MLP neurons of a small language model. Each row is named by its layer, matrix (gate and up: input weights; down: output weights) and neuron, and shows model dimensions 144-239. Each number is 500 + 50 x the weight over its row's rms, rounded and kept within 0 to 999. Numbers have three digits each. A neuron's up and down rows have the sign that makes its largest values positive.
After each neuron's rows, "fires after" lists the tokens most often just before its 100 highest values on Wikipedia text that the model never trained on. A number after a token or word is its count.

L2.gate22:437519531553523501526477484544518552534518415637587569496503489454519581475494550426442476578500496598495524507531477459519473476553515588551482522495537529516547525490460480588594470417512504591512470504393447500627390491490510607510523385540478531473508400506522498538424512522485551506
L2.up22:461534520541595535499394531562563443494460427548482520484477470528455490427535424382473462512474549580458581519476524460526555510550476561521467462534427488508483504333467552495557587413484454507504463477423554444516411514431545599518615447395456517503515521562576429486523440453453538601
L2.down22:465538537542555481472427552481490529529492576513452460535441476415471374498514419406435448555479558518439574527401433485593515471538443526454523449602517514440521436363517537550540604503510440397513496479440569504514486571411511549498485489486464457524477464546519466473438437521521557528
fires after: "." 29, "-" 23, " (" 8

L14.gate524:558484469501466468620470538564509442532571538466517500518530468424484450422536521589521473530424494440545495553506526468524411426513547500600445505503484468440486519588519591471495586467512448382447469520582393545493520518374483453521590449572415489563510475506516511448514535526570389520
L14.up524:577543575452466437634495442484484487485476363454508554436561553519544627439473529548527569487572463508493416524494466452511413511571468562415475544514546615515566491456435453467458612423450536435545471488525385595511564502427500418435576519524494488536497489492498531499587512461559487546
L14.down524:532476525482496552486540600518500531470482557526589510527504465446513462488559611479512511544396487423526483575560463385429418485524566459628496440524516456527416546520586470465424501490535474490491536420486572511462370503404521456414479486526478512501517497542487560497359380514505441526
fires after: "." 59, " " 22, "2" 4, "1" 4

L9.gate540:429534460501476484498496437407449553511551496431562490425548530417463538522446520402491455489489362545523476566519526516568530481480498449466411428472525538517446469514492484445469519491554550504558541549415477502542466499489560519572442518603459554521502477502427561591478617582528505499
L9.up540:467469509587496485492472439463414520370566451466440405355467541593519439575436480498371487531479514480542450510411573491438487556436464459494535401421522583506580404437492512490468526488486573575565439505474523485485426383445503473575467512483486472506551422451476486524523490536506532457
L9.down540:504483490575474516541397511528485468464468586464479563506513508532517511505546518483416418429569489493474407399523482503418594553481533582499539580480503557510429529457464511475566613415550471527584495471439550417534465505496615466454517533462590420432518515622479561459537429458551472551
fires after: "1" 37, " in" 14, "2" 5, " on" 5, " " 4

L2.gate390:624442568414405514529568451460487451562496571438423560359533580483529528465554488534510507449527475524438472482538464617540525445455575519479469543471516504504529485516486543534542453523587471568393563532528542514502525428553472498547422566556454526512455511519446617455504627493498583447
L2.up390:590424547517424465446563579535526488537501548474480517479602547576574490547535492473563506432550556515520446485465474543473463462476517490482476471556522512504561424468571503410551504480470542490390556581419410450472548476517576468523427550505542611537518520557485597571537609558553450501
L2.down390:452505501559536442514510648523532515529504459408398485540513491543487500522424627405550497510539520514516456501462516497527470552525478518526490453606560463466526458400586517419430592514498541432538607538463412490523496503480524528604469553435502530540555520498538550593519608517524473514
fires after: " the" 29, " a" 9, " her" 6, "s" 6, " The" 4

L9.gate185:483493512451497514563522417491592484461504483529530543581540536553460547520413398558486497517464555514619491540541578439472527401564537528504473506469449566493547515498560500502464512411423539528533542392542450473521453433492503464521524399467453558557541570471401399489481581603568542432
L9.up185:451472450526553479514473505455482502455523447543465572560473581477504599457498378564426467582551489557581519477478550565440541446548474458519454506399488466581438516521456457525534476434507492523599564440540441547498516483436521444484510465426562581479493534491442415520537544500563474473
L9.down185:496449521459478510551438476499445443423481481480562526471560532545490484491342502550513476507543535633449574464477513528520509431485548457452498492438542523515477526556441532389440531403600603479584508455548466451480512440503475612440503444463365552555499599429534449455566421496479450459
fires after: "1" 43, " " 18, "2" 11, "0" 4

L10.gate944:573466497487502438516579511463488503508509481449438444527609488519546529506467551500527531523483516542461526482343430493462476612426407465458450450542540491503474476486556477427386424374467411386484462540462466530487538520480507436557541539453456542531477489566530440507471433419511487508
L10.up944:479510457474368528471518646414482503527503446526465516496564488540566574480494558561514507572386501527571407496528532480460540492449510497639530380520472460471597463512557508514452520466454454442494536536467498571494478483493546474528455511499441485399486604530462475536501540553596504536
L10.down944:505469504559538541465508507404530512419462449445407549453539501585535489481469518499423462486509485544475503515496474568535495537505497587563508475554503435520406501469488495591479454416487474509509439556567550618491460428499454467520566410532543526468523472447428523460455538408458584552
fires after: " the" 30, " his" 12, "==" 11, " The" 5, " a" 4

L14.gate313:420492406571491428507486487469558508512474479470506534500479493540535603568494561503465525529507496611466503578517504460483481399424531593569472418487435499519494494475434518391492499407512562538440427467501503525433393547540517532563503547593415566483464596480534656484404451506478554483
L14.up313:581481537460644464486550422478508497536614564445564587536474495420571517517529456458439510531513445492561516517383498491473472455478591632534511397565456507516575485523464402504490507512577496482417479489532555484442509493607483475464508532502526548447518569509517499551494485528488563467
L14.down313:496514545466560581562479479531519494504581619475478538513465470452436421488578428494589538531424427418504522472432478476479532474523446504471534497455497459489541523550466531458502464449504548429477476475531500561524550496547487551516485478522430478531558502539526482543435563568452458541
fires after: "\n" 46, " (" 6, " " 5, "km" 4, " of" 4

L12.gate842:384458532437530527509573379538490459512453466562520507516443506503549541432491519547405538525449496504586509529541517486514413530545518459434448515444480450488460457471500539540529500529478567557557503391536480594554555506534478570558601465579447476475473496510493557470558449590481376511
L12.up842:416546483466459580521544494487474475454460515542453623529476493454528475555513460509512505595523503501491512507523429489531545426478435489506615489444470554469451443481500413461534526519402597571498511458535493405488500495496639510518532555439466595564490566530511489573517499528528595507
L12.down842:507485464466507556486577511497462483439526463523620467533560472503488547551470504536525457477529479477534519517499502529541440442477546486516494460595501465452452481447354548452556582487524384460499526522474482472477463520446538557482462462493489494571414460513452521624485599497488494453
fires after: " " 30, "0" 18, " ±%" 8, "2" 5, "5" 5

L3.gate234:528504529505448480537475514430567458520469472620548472458558584515537496467442469527516529558510472630453510535541508483509490490517488602542419435442385403529547502548541485543465498497512476620460502524469496544495545460404517640428486518498443505484584542469506563451534473499469455381
L3.up234:561505501527511537493568544505451559471425505470435496507531556408544438510428456462432448492523460527472615569500572540567473496526460433414461437544546381503437433483532498495521579432475451527542428549609552406529481622572566472506506501426470456532509431574552575482425521418464537528
L3.down234:586464525465429539545461496509553589411464571437623574498496563469508493480441475460415596546543435503485519548526553464587498414534526399503590426552432487519453474551517513516466532481475460577570412470450487499518530558545607586471515474468453472567449452582487507433502441398456543524
fires after: " United" 30, " " 29, "-" 9, " the" 4

L7.gate613:470466504447479518539451524497498460541435574478449469529573580518461545577615465512494392489460517499360512506381548532416539568463458590446524441508435538511502484543546507477374558532555564531464481471500482535560460538458467490598550464471520545519438480625520530442619424373463528509
L7.up613:512491528481494581499503532469583527457488524503496443537465451535520429577487472504509467478472431580355591517388380624559513546424486495445479412396480461578443458527561384478522485585532516479470521551501520624523406482454499515547461494442491496509538553534489519523526485524501466583
L7.down613:453449482467549534552580512424506567502449581471477497494523522515501402592490493459503495558443369518491597549461524546589547493378557491497434478453501478508502433472523580501465457473553518497493476504547508512599535491473432515567480509521468620573473522534407562546545469580515431545
fires after: "'" 42, "0" 6, " " 4, " mph" 4, "–" 4

L7.gate889:553600452425477575424508530571528562490497565491437540520518425542485413521485498520514503486445498482505567456507467581454524401489469425550498541414569494563550570480453534508545562504506495441451578513568579440483490469520527477575516537588508399411460531374450544489531546490444405606
L7.up889:395489439505483469562473463488442472550521534536438504471608551452520490471508499446399572507552454540500470525507565585529480499511521439540450504517577561516455458548433426425563461556453472503479547500456506542491597418468437440479554527562522471512487501480575470416488532566495473508
L7.down889:496493554526497516487526454460563464477550444545501489552529541492502437531554565453471513481480565512551477521572485522579471620542492469558548506510510506390380466517500345537487534556470429489481442478504453429480453499583427525434529477475497566488488591552450431498500549554491443470
fires after: "1" 17, "8" 15, "6" 9, "0" 8, "3" 7, "4" 6

L5.gate706:433509494444464508509463483496524486486520552398541491467535506443586470478546554556421441452495558515593511476499454532461507462400576495398484470453523576474448476527501488408497541486439534473519449455498471567413521540426529496548521502570580505460494447545479507390420463527464543550
L5.up706:505580515469527482430425466539481473555464516433456598444480598475569517529533439455548442528543585533545442495497515494523464495476519541387532476494430569502528532447437449455554619521464573449466477456521422486413483498603546582484481592630576595559443568532453496473432574539495523545
L5.down706:518454523499519480500477495456569478446520525541526465464503440552522503562548531582512382505512554540545496497512527446547516552586522514487487554492556408431400535617501523476477479420462567506477521539558604544526568542515492456534528429498518519441445525476539525523400567555533555521
fires after: "." 33, "," 20, "\n" 14, " a" 8, " " 8

L10.gate460:423511517487579414609492515480491475462525500519455451592541481435546472575407465469452494503518500557584488457562523418518496551461507498567511561431471581469482481431499454519453466492433451492454423519500555476472451609464547591585445557527475478451509512521582579514501528503495467486
L10.up460:489516556451430466492575493479436528520524453507428471489519510419446430570423535416441437437599463497445448501575553451503512404483551442527529498450617575501549480551517521430565445548523472567501517459535527498529457501451461527471456504429524556392516472472484453503454497470527570480
L10.down460:478516509436407472405441487573438465467434566475534485525486503575520523475374466428469452473420453555412525547504464456490471452557524518468439546507501523429468494600570479549508444474567502529533496547514486412534554504541463514456519454455455455486533546485515558527574494484522510560
fires after: " |" 71, " on" 6

L12.gate69:434532582511512526449468532468549576492444556524520404554430508505484531502414511526523479497573539431540539446558486527493485524525491370497509424554421522428605551398440431572511455559518491440475609527568472496415439558435483532489409509385575471590508473468525490527562541543532444515
L12.up69:527443462524447548635473520489549468634466453529472561562525513470454515484450458473476524456540410474541389501494461471482540486541595550507483571567435512509468467568459496453526544408621582524500433553471480574537436441461518539559473390545609420519550541516455495522610550475519418534
L12.down69:561429546503493534546504458500504588521519545563631537514489533531495483549450551471432465537543570432449498521471529511457534538549462451566483587409408558526530534468502476559435533559519406531499509556436563510472425534473479530564396520422442415497486489520558500551490411570502585503
fires after: "," 31, "0" 11, "7" 10, "9" 7, "4" 7, "3" 7

L3.gate583:522551543437541502516538542407427551538515555557353454476561527428521472467506521515458518494570586478409498427545584552442497577482539503594469496501478565485540469461529542483445462495535524488432542477576505592557444593484430528449521552515527531415556445612482517516510528477490483502
L3.up583:534514461513424473449482460441488586469442508475485508490565507567496544500457515591443471531482504434502519543451485402469443490538454470547551484521481403421531506500506470387458505482508440490388538533526453506468573408490543523494490559372503505622516511546474432479385555456504587482
L3.down583:492515461515469451479378423537484486430562552441490567396481501557605534485457499491492551511493497474447423520522405502467450585541567438460502556484491471411540515542508515565475518520463456526514395538485553606449467434467490424501514523399414488493563560449437512481476573339506558458
fires after: "." 19, " the" 19, " in" 10, " The" 6, "In" 4

L3.gate92:529538546417488542471549448513457500504473405518523480558468551537585436509509496537406527463534447545492474533537603525572463578497479536478476435505469478471497460512464425486516402556463501510450535517505502497653487426422505442540576486496534525505472511509507528473474552551481542531
L3.up92:493499483468507538512455489582398557434432417483476499570419437588546484491537494565493501528549500562483486546499520552459441514457439478456450447541513506481508470511517457469493482504461513397466585401436511505550499497453475480566633515521579542414446549433471555473484603537504538525
L3.down92:528571454496512479445426494500418551393415446500478484517478458567492467495486491576536598503575439478517547576503550521508536500567501500470470431561521488442440506553500476472515496518457431526388578433465483450603457519459501511551566429447550520451437511455444473444506685514464560540
fires after: " the" 61, " The" 7

L14.gate841:524456468478529566388549494479535555493415456528559498543484529554567498622482420433531471510565454460563564533570481522556513411509517443541557514435488544465546428487493561529465489464475514485478523492546465515496499482511445484414449543444478488501530431461420523440436608580513513509
L14.up841:457483440538489516511447404461544432601496504472543533538522588428485538527486491506537360481552547450513570544569523423496493487606485468526453485435553423508532461410482584521499461510464470578531517489562468502488459574425505526492492528568525477454430509564470493428337528548538553481
L14.down841:511508467428486477543478495471610570569503481454583412534496540558484385462579508414621584486527457472478533463576557461482557449488509573444433540377476537481465515497478542578537529485479474387458593552487437541509436533535538607555569547506498500444406500508497484493580583445470514521
fires after: " " 49, "1" 37, "×" 5

L5.gate614:467531403491555609456554574466488612467601518567434504533439481487486402441436544513474466425523504505574503521473470508406507537530463464502512466519532454517403393489509417502487502524488473485617492573490470433583567432497491475529526490483438470425613553511538589494581495498541463528
L5.up614:460605470539464536447442530574492465481444568485459522553589509471588493492537499489572516540462408499493442496356481506515505433474513468425511423653518566471410489543505565476450526484546507538566507459527558464491515470515454499448495537486479553574472475530574534378524458507482457534
L5.down614:436519558485535645504548455514465490411455550500536452440470516495534465498501508510458480556465467497530471549528544510473461460451397587555550638519523461477472550445440572511506498520403480499428435489384542509542478477532489559463440496547484566451530499527503376534533586454500567484
fires after: "2" 20, "8" 18, "1" 15, "0" 13, "5" 5, "4" 5

L12.gate307:472448398508489504572505416402521553501500551530580505581419501411556443503476491465424599446560513498568463488535422522544507519618492466572441588467500427447488534539435387491526540494519453418452563430471488517514504510467530514553444448632548598501498585529485451482504483443546457490
L12.up307:533508493436442434572544447461533611573459523395505413559522523455540561358474509533473503444513482503449539440472506545509508464573439504517513496494509436567525439550540453512590481531518491495499556464532532536495577418526556503559460498509562559476511452515496516537362475485509522512
L12.down307:442463439573423546606450521501541517494545523466519501494436454527452452488468513631511499528480471538546503572489480522609422451414502526591546460504545546522488492477454432536525566494532498437454532432486541514626493594464579556448406496537602537519444479587565485510468439436524596482
fires after: " " 43, " on" 13

L2.gate640:521449537473555480525415492464530546509503528476512508486510526549570492506536450445512540562469554559482487464518506482539541585496570486552484458496375533501518524517527479520406535461467539596505555426470491605485472481470514504461521525510577587499489518484464503495507560487501483469
L2.up640:451467504485403502470450497578459573494494501498498510501471457437598420451548436526511551521473505470540400401522426517461440504535410435423534518501495547528476517482567441513530471431577527519541547485438487499524429395446489403626506553530496445503441492550535527454546448531469569470
L2.down640:498513391479522487477507460472504525600550490535461491512473559553453421514473492360440506484555578573507505501438600501460487596575579466521473492480472521423553424497541496494363540499529575494546455603424454414511487425537555490504440471478497495523479523407434474517567452593463516536
fires after: " the" 48, " The" 5, "The" 4

L2.gate619:469512434529448469554533517490443395487524526449505406523495470483607537437517458488403574537530457583550488541453439574427548570502520504616502504485561510546577485485486535598496541472529557470466555451555459541558438451438429523587562449450428422549555468474442471518473480491502568476
L2.up619:439563487582519424473491482450445470578451529487531470446480445469561567452515514399534461546517485555536561492424532551483532508482490516492545463538524412525512516501550485534441588466512545473385588507489448498569511423499563593514483367481426400588589512426504520427458428421456547598
L2.down619:507522511504461538473466476477529339553500509487472492549539491486534518436490449542457522570503496564505453617437526524462487541447511563473520462593562532472539517581501527527515438441577572491438604456547527534476453471399518494499444406483380414548480462491501424481438491482526491515
fires after: "." 58, "-" 9, " and" 5

L7.gate560:510555543515474596358544556421515502485507546552496520463424562586648493457488492419472572423466484531484498469536471500482520491465407489500473536644465442470586469504504368451457515502447514537431463467512414494538600503435550424469616524505493493468467502522497446430566514520460391540
L7.up560:472461462546485557497509480426442448469566582485428462534543570545571555455350422453503543428401480462449452474484533455522429513469466448521488374561555618444437532454352504479490498535436464478451497491429378413560519476452469525534610557480519482445428474440464597537507502462484508522
L7.down560:453479516479527584444420539530415496467482556511424513590580538446512487460482585477483596565505501447446537536584576447394494467503570582510460439538513507536442456457445497468595458571596458457427424507409496559563498484482585460485544473506531419480413521562442512536480615471408479542
fires after: " the" 50, "s" 12, " The" 9, "-" 5

L10.gate212:439455461414509502507555524525384534551570459481403498486594508522522505443598472512478430504415544546459655466502522556484444567473505579486497392529535561556564497525627562484557517518548426489579516533498404529524577522538399552419515511604585450460454414533551533407459555506476415597
L10.up212:507513503442452492462479565576399490397491510510448487576475497528521413605595494541583529461465533464504462566508452495517506522553506420454465414511545504478480525521448484547436501539499498601525506560500461454528371476527501510468507515452522498444378434483572490545506525580460570604
L10.down212:526595538554507563576487409483505480486519510520447516450450514490490526504454536540517537433539518508441432426508506556497532513528489537568481546574544434456484439459532496563524478533425448503602473453472498594525544475589539581420450485473516465523474643434490501548489489506546545481
fires after: "0" 21, "%" 20, "1" 16, " " 14, " |" 9

L7.gate314:529493549440474507446436545565483531551561550450558566431634440497506437612626478444500419477527499567519498474561560522357492567416467480389546459597444533490504508487508436542526419469490449521482495539584581569555426452538380480434480537481454572499436561466437498451494467507521522468
L7.up314:440473415539409415484525540555425544563559526402446551411520481540490493614590520486573406445560498535459574507597465524460477436461466503459514410465425492566458444476504480569499498497456422422524470462549503522449432505469457537425486459462398542565575493502515450457547549552477477538
L7.down314:480423528565545499504439484435557477537569552509516496482540532485496505577527475541532370446478487521418435607521518400420418517593422503476588493524537471504512508598478547553515497547492539595471590539573574534542450494546526585550465540548459483505511602535436452556378564541551521489
fires after: "1" 37, " U" 20, "2" 9, "U" 4, "0" 4

L12.gate207:531534572507477495527530448555537576502625510506463450538559539452439508471434501416439524485530551508480508492554480507499589596472539462490469510447528604538542499579461479515554592529521572450528653440489501499613567513447544503607463489447613509456441561557506449457484513483598480506
L12.up207:565480492467577464419505566489478476499566462511542463426431529505412494498481516436482559504445461545529538465492548524592510406454479446586553496486453583525417575543451581458540517498477423447522509448478485502448383482511442495471476526568521601484530468470484616378516452457457539472
L12.down207:543456525450529509476446601505456467507548508549525458500524572515470496528508583547493530481407537523487536465526577525534470481544526466537564465484405553533559520538533530531468520402532415504467428517493547519405567484551438531521496397423408475494473466457516526414483501471444532583
fires after: "1" 69, "2" 23

L12.gate758:498499579495552545568557463467467458560512467538550458476560422512607496418547475364482431473466407593479507502402530491517489601564522638581554517515529439463418390508497482452473495457496520447466533491437488558447513519528446487511506496491490542421501546582540480457563459535438575524
L12.up758:461534557500442567452445477453470548508467477565494496600517500537539556478545578492573526604483532542545432520420545504476529439526559450522541540509509549599481484505494429482395522459498404609429553500540495566520511542481469452551407455444507524477505534503525506434494565498536566538
L12.down758:473478438468421470501505527478442482552402590484507470537533547568441424541454523485507468573463536565537505472419618529411443447556437519527494513437491497568515486456567488548364511447382438476496517445487568435434512546526491474587465507539414507481547472530510469421435608517499508475
fires after: " |" 32, "-" 10, " Total" 10, "==" 5, " his" 4

L3.gate664:602500475436528439504477432472508556524476541508521560470524529539531474467425435550470519458519494493501433384605580459485507520484384533429553562460508482511490512481520514502504492561552597520543456554456582570653600370495573526565504498516514490473471520551425550423479471430496502470
L3.up664:447576536570488495518514452618479521537516435575531512562543453497567590466559527444562424565572458484486449477520357471575439532571472469421478469494502385507476538585450421498529503519440485417452479460572500576454502553488462524411541496408510492457476549415443455493562548545477395526
L3.down664:485504611541467528481462483586469452505511545568523504537593436417468537415576456471532457496464516470432465598639422434555461452568493523489401412534455449457465394472485449486503500428489509527462483494598429491454563579467444472445541572434582572430486575492481474499558539537521425505
fires after: " (" 20, "\n" 17, "-" 17, " M" 8, " \"" 7, " the" 5

L12.gate962:502571434486441460549546410418531499475506539391501466546509505513432494420507536501457537448469528441608489461527502489507453558592524505532526434480524451548511541487430452598539430495518540568462519568502477503492551446553626531507542543506503508551532405510506584516598574532450565550
L12.up962:418508452451447520463467471453473378556476583514434452446444500454471463502501575509574526398504571575579542455483526509481473511429457496484465519543430520468533486554405453464456498489391478484564565500473455518434497606426533464435533464502395443522497462501479547530552511544597446448
L12.down962:548481626503448383513454527460430452467524493476448436485432389447471465493478563584462596441527582569479458517519456469551486503533570437481491452505533517564570448493474431444486477506519594540574511537499487488472472517508534454577495479497482477482503430514446510568572457501418475562
fires after: "1" 18, "0" 15, "-" 11, "3" 8, "7" 7, "8" 7

L12.gate105:550538499502534452519494393554533526527504506559525421514611488441457586575530553511459501520481499599553486549514575448526540537433556479457510557562499533418494426469573493515533546503508531498495480457512484497483474565456477605509494519478551499602525517518455437524412465475461448571
L12.up105:422512498565548459528527552527513493537478519576512519502570572481531549497480474520486517434553475452442499509512589480549481512408530492476560535453479546479502628482501456593534539504477518501434492399507557414440473581514535527393472505410550457465415452474443480541457520517492462529
L12.down105:418452501498494506495479410398566418465482523512540523553476501558451519525548480433446435537538500533560422534489342472512550511485589460370463580589424494488452539466534427463532494451480519536461443469442437485503453520509500522488489514548522461492501553641444434565432482502548501491
fires after: " " 28, "9" 10, " |" 7, ";" 6, "3" 5, "4" 5

L7.gate882:431448538413576470492535475445501559522637527522540448485475504415427536430414437410496484494513411500565538395565533517470473491492485476442472485588437557394591506454494483603509515486440529489488508479515535484525511484542484425550499492422619483517449532534429471493587495552543484506
L7.up882:545468391489477404459527486504547490412524486459455545464588510518528475520555407574509404517530469514521541579493435525534469552432412457520506437394511598542500529433462547487531456435478519518433398417442553495473484525512479445571542442504429611592425418578439428466534522552470435500
L7.down882:502472507540445517507388506528451535469472536517526423516632530543487539482508532511566500437485516543485489498453379514561511490506473519453562564480487528503412537556568475502506527548527531456583434469504462457377449484487491430521450497483522545599512487431459516470521464541481487474
fires after: "1" 55, " " 6, "," 5, "2" 5, " [" 4

L9.gate712:495519491480478472476571475462491453535440473444441488435443496513576587451456497552508561483504565518512526527489502531514432544554574447543537499532477501425530469440536478609551495547525553554435553427501448499450485525511667483595543499424597462549445458481566516556513561536547428486
L9.up712:583487448419484516460453463572470504468423535452510404522502556537500466548554441353416475423642526461557511543484480456474460478496519524455522576506478475475539564502609433452533493490526536596450503499502447503440529498455536454437487553462490390526395431449391484530519466451552473456
L9.down712:413534419533525463521452419514410512554438568528460535472483533561465471446501549483497531534502588482528437518540495403510460591503521348479457495590562553495489564482508503518536454513564566520447451449501521477495453512557547467505409552494510455462581554525428542557530574564511525467
fires after: "3" 18, "1" 16, " Candidate" 10, "4" 8

L10.gate198:459508518496501429408485623461495521573436508514500553450468516481568585505466384469515543559598479488497514532463559501438466512507567519566435566544453550394498516478595472461494501457513502513542533558419435512525426434571573490521501522538409530603456507533538521478554521568600500529
L10.up198:539489504433509513464438548439510459451488571510482577400565565597535550496518471422511513494602584537526502463461434473545523627609499569554478475446607470475591441437482458505567433461478511378490491573482435419432549461545432443573507576507464596491438409503446515420490577400544507449
L10.down198:438515559511520382582472492478381510479483515577436406487568539541434509595405533519562479457486384524477514509533552481510480600496513489517560469533586458502591509510491498469532458478488525477566549469473454525568522465482413506457493521527550503511548397479632440478496538528499575547
fires after: " =" 45, " the" 6, "\n" 6, "==" 5, " a" 4

L5.gate529:449488489465514433486494476548585409515501543561437441489471448539487538524540508399473464532523479523505555501576407484571519467486514573502496544572553439472557549518493468471470501467517485447460516501486447532535479573507534520537615438493557476403487502606453504481608465668469564582
L5.up529:549487519500473492534550472509551495490453444529388477527520442475470431478494526546543466402501464430474477499460445398494462496488453561514537415504517420475499511532547478578578499456423457559528450437466467467493462586498508531476468468522442464536537479507483522335568455471460527679
L5.down529:552515568481552490561496368448520500469480451529480521507464402581523393509516508461445478501592508504439532460554492484435414548415509506547515480468442476523498445595548501494459436499627578467462456466472572498496459560564498571470558529478608514573583515504389467587419438547397517544
fires after: "–" 35, " o" 8, "-" 8, " Republican" 7, " Vid" 4

L3.gate452:462488452483564395476437527527445588376481522530599482553547505563457475501509513512453431486537557520545479499492539549467396529509424532436472432389449444514447542478524439549585538458488451489660499351497514513554595426545465563467510568483514444556415485497540450499549534536545511422
L3.up452:424460453536483468441480515517465573493500510550543416470530566459547454503538485488504441505556496422453420487562493524463447565610518479492531393501434445495415507472596529497617506440488483526433469536444481404577519473517515470553562503550488448542534644552597529535563488517421505512
L3.down452:515508441472435492464455443517505482452432473523475524540453480479549522577549576469482486448477487500521474521598548603471456506518504492528505542453497435524439459428473517480492535484552473542466518426470528477595583482597499506500505561516377426502499520537503544495640550521537535478
fires after: " |" 34, " on" 27, "On" 7, "|" 6, " the" 4

L12.gate851:547522482507530570451447480564492454538473417469517437522577411503563518565496524418464497607533513552402441394542439493521448475489504580545503519496513491466537628509455590439588601475457547495481503518600450500468464480483467511569522538413491465496530526600468420434584469521520528476
L12.up851:522533459465501469523438499559508522480461448519563533467547532505504571558636471518479449544453543491446514563498419424476480445483445446545555532513444539484512468504588563512511465504512481424413538513559521464503480559504558548455479464368463467526486477494537444453393502450441467583
L12.down851:516443451484441467516580479551499492498531425464510478531439500534543537564498523527482418381478497442450490526497450473452476530486546564495565479474531603446484543488481478531486608486450525542583575510476444513462509522387361563524402523417529408562512501466476531538410548583461534383
fires after: "|" 21, "-" 19, " |" 11, " o" 6, " •" 4

L7.gate60:443474582530565573429506454496438585463519485548538504482483393480481520489552453507434527474543492574470523484491459458530508424516575513464527493510430552620549527495529501513497506551389473495513515568429508472504477572507454441468486457602487605395552448520477500538565432505582513465
L7.up60:493462379511550513542465445512483492492572473537588598377480560495609539515553555439475486533536467496448487429498561462437592421440535516392578496569519393553459475431532547578539560523527485512514433567460499474457460605550514523471456502444476526482658465603417547457511485520563527497
L7.down60:523541547543455407447554461467404472571464554457522513484533554534516481458547529524403454508659602581506486447536506470520494463553540528554555525509529455441423489547531471486491520492564578460565479500546480393542454525483426544541478524451406545516434561509511421474448500512506583527
fires after: "." 37, "\n" 29

L9.gate3:485489552458482446545544540534489518466562578529497528569530391513534455532529552528494422386624467526464527396420393573531573401343543482529617548472468566527532420473444552461576546473504445483537459411499450474386507493571551484523550566553459427485477503450550549467538458531551522457
L9.up3:506423600495423458568426440443475526541492500504576482547514510571460480509444565641426454497509473518514465485465516551483475532407533569440589489553402539513482466469497540467559462422502568571478562497447484547444483429535623526594462496550463501542484605566527517496436627531546531428
L9.down3:549422478553522471450433502533473491481506575555616497559462507424516520564522505489420444512535460472479471514451421504526496483552545535463442484616515542502447452498450541521481432445469494515500672529494438445531526608483487501565531576538464435503584525545498464426555540505471484530
fires after: "." 29, " " 28, " |" 15, "\n" 4

L9.gate431:457447437489483557432464524488426549473521563544530483575502561480460470477495513441492545542446458552525467505421493571434477424444508436488520505520476443460490575521421413505541544441473414473456483457559570501453546478514530480412469558531504466455550452535428586431533520502560449511
L9.up431:493431406461512518491576429422460500576462502507509476513517457511509439542442454415547543520510532409503377512555500604535593435622438448432481457449490458487458586434443484449531460562460527562442543529515510585436497458570507526472536581466487438463560581537405480452397468560420496573
L9.down431:533563466532467547551355482502555514463492506486513545474521532572479526461486461573515484531418536478550502540673532485597530421535437598476531455545566442522434464500568477464506508444499556536483542554470487425564510574499444557462448479472448518455483446545467475536511448526429540426
fires after: " |" 57, "0" 11, "|" 7, "4" 5

L9.gate587:602520521377503476517474528458502486521571489526443477555524462465448506480441444434461499429467552518590494462527497534547488508450591483564556492432533559478528454497504473428416456492514498483515402511516549584416483558626476426473490524492577498560491583446460510478505519388520341478
L9.up587:549413494488539484430599502519507530549598494500424504509510448430467523429411422510520493426530505517471540470416442486558423558416496428515525537547489475433515520542488491447479412413564531508529396466507466507426478562515517370455449532482576612578466590418482476448479549492466549472
L9.down587:400478479409424522487562554445555476454474448583425491545488501549492516535473479513514531536444540447427497518467560468564466514465465642544458558459452535493412536535462469455478390530525478506549442370471530554421550482469465470471523513474383493445503473484545582513451470492331466547
fires after: "2" 28, "1" 17, " a" 12, " the" 6, " their" 4

L14.gate235:446510486481533578521510520534499433517408490461470528532438493612531450445554501520504523422469498504516485383467516476507473545391578370532405547472501556496519411515513534481523551548378525520526508499556530475504547588524488500478527467504428643449472498439351467540554436472499521561
L14.up235:458524400511502435584502382458514519486496555399402547490574476552547393435545533484499414511548501502478445547479489495580461501391487478561496548487532496556465493480411579477409543412530546559584455500569524491520536549485479507506530437483453522514411480468411415567454479463493494495
L14.down235:454428531419479514641438533524542487571458561508582514413487545580429502484537425519522483399524486451445501387553458480533448574533547527425478515440466560519472536529453481464462460517456459478588513411532480618552519495480441597374454429505501478511493504533607560419532580445528497518
fires after: " " 39, "." 11, " and" 9, "," 8, "1" 6, "–" 6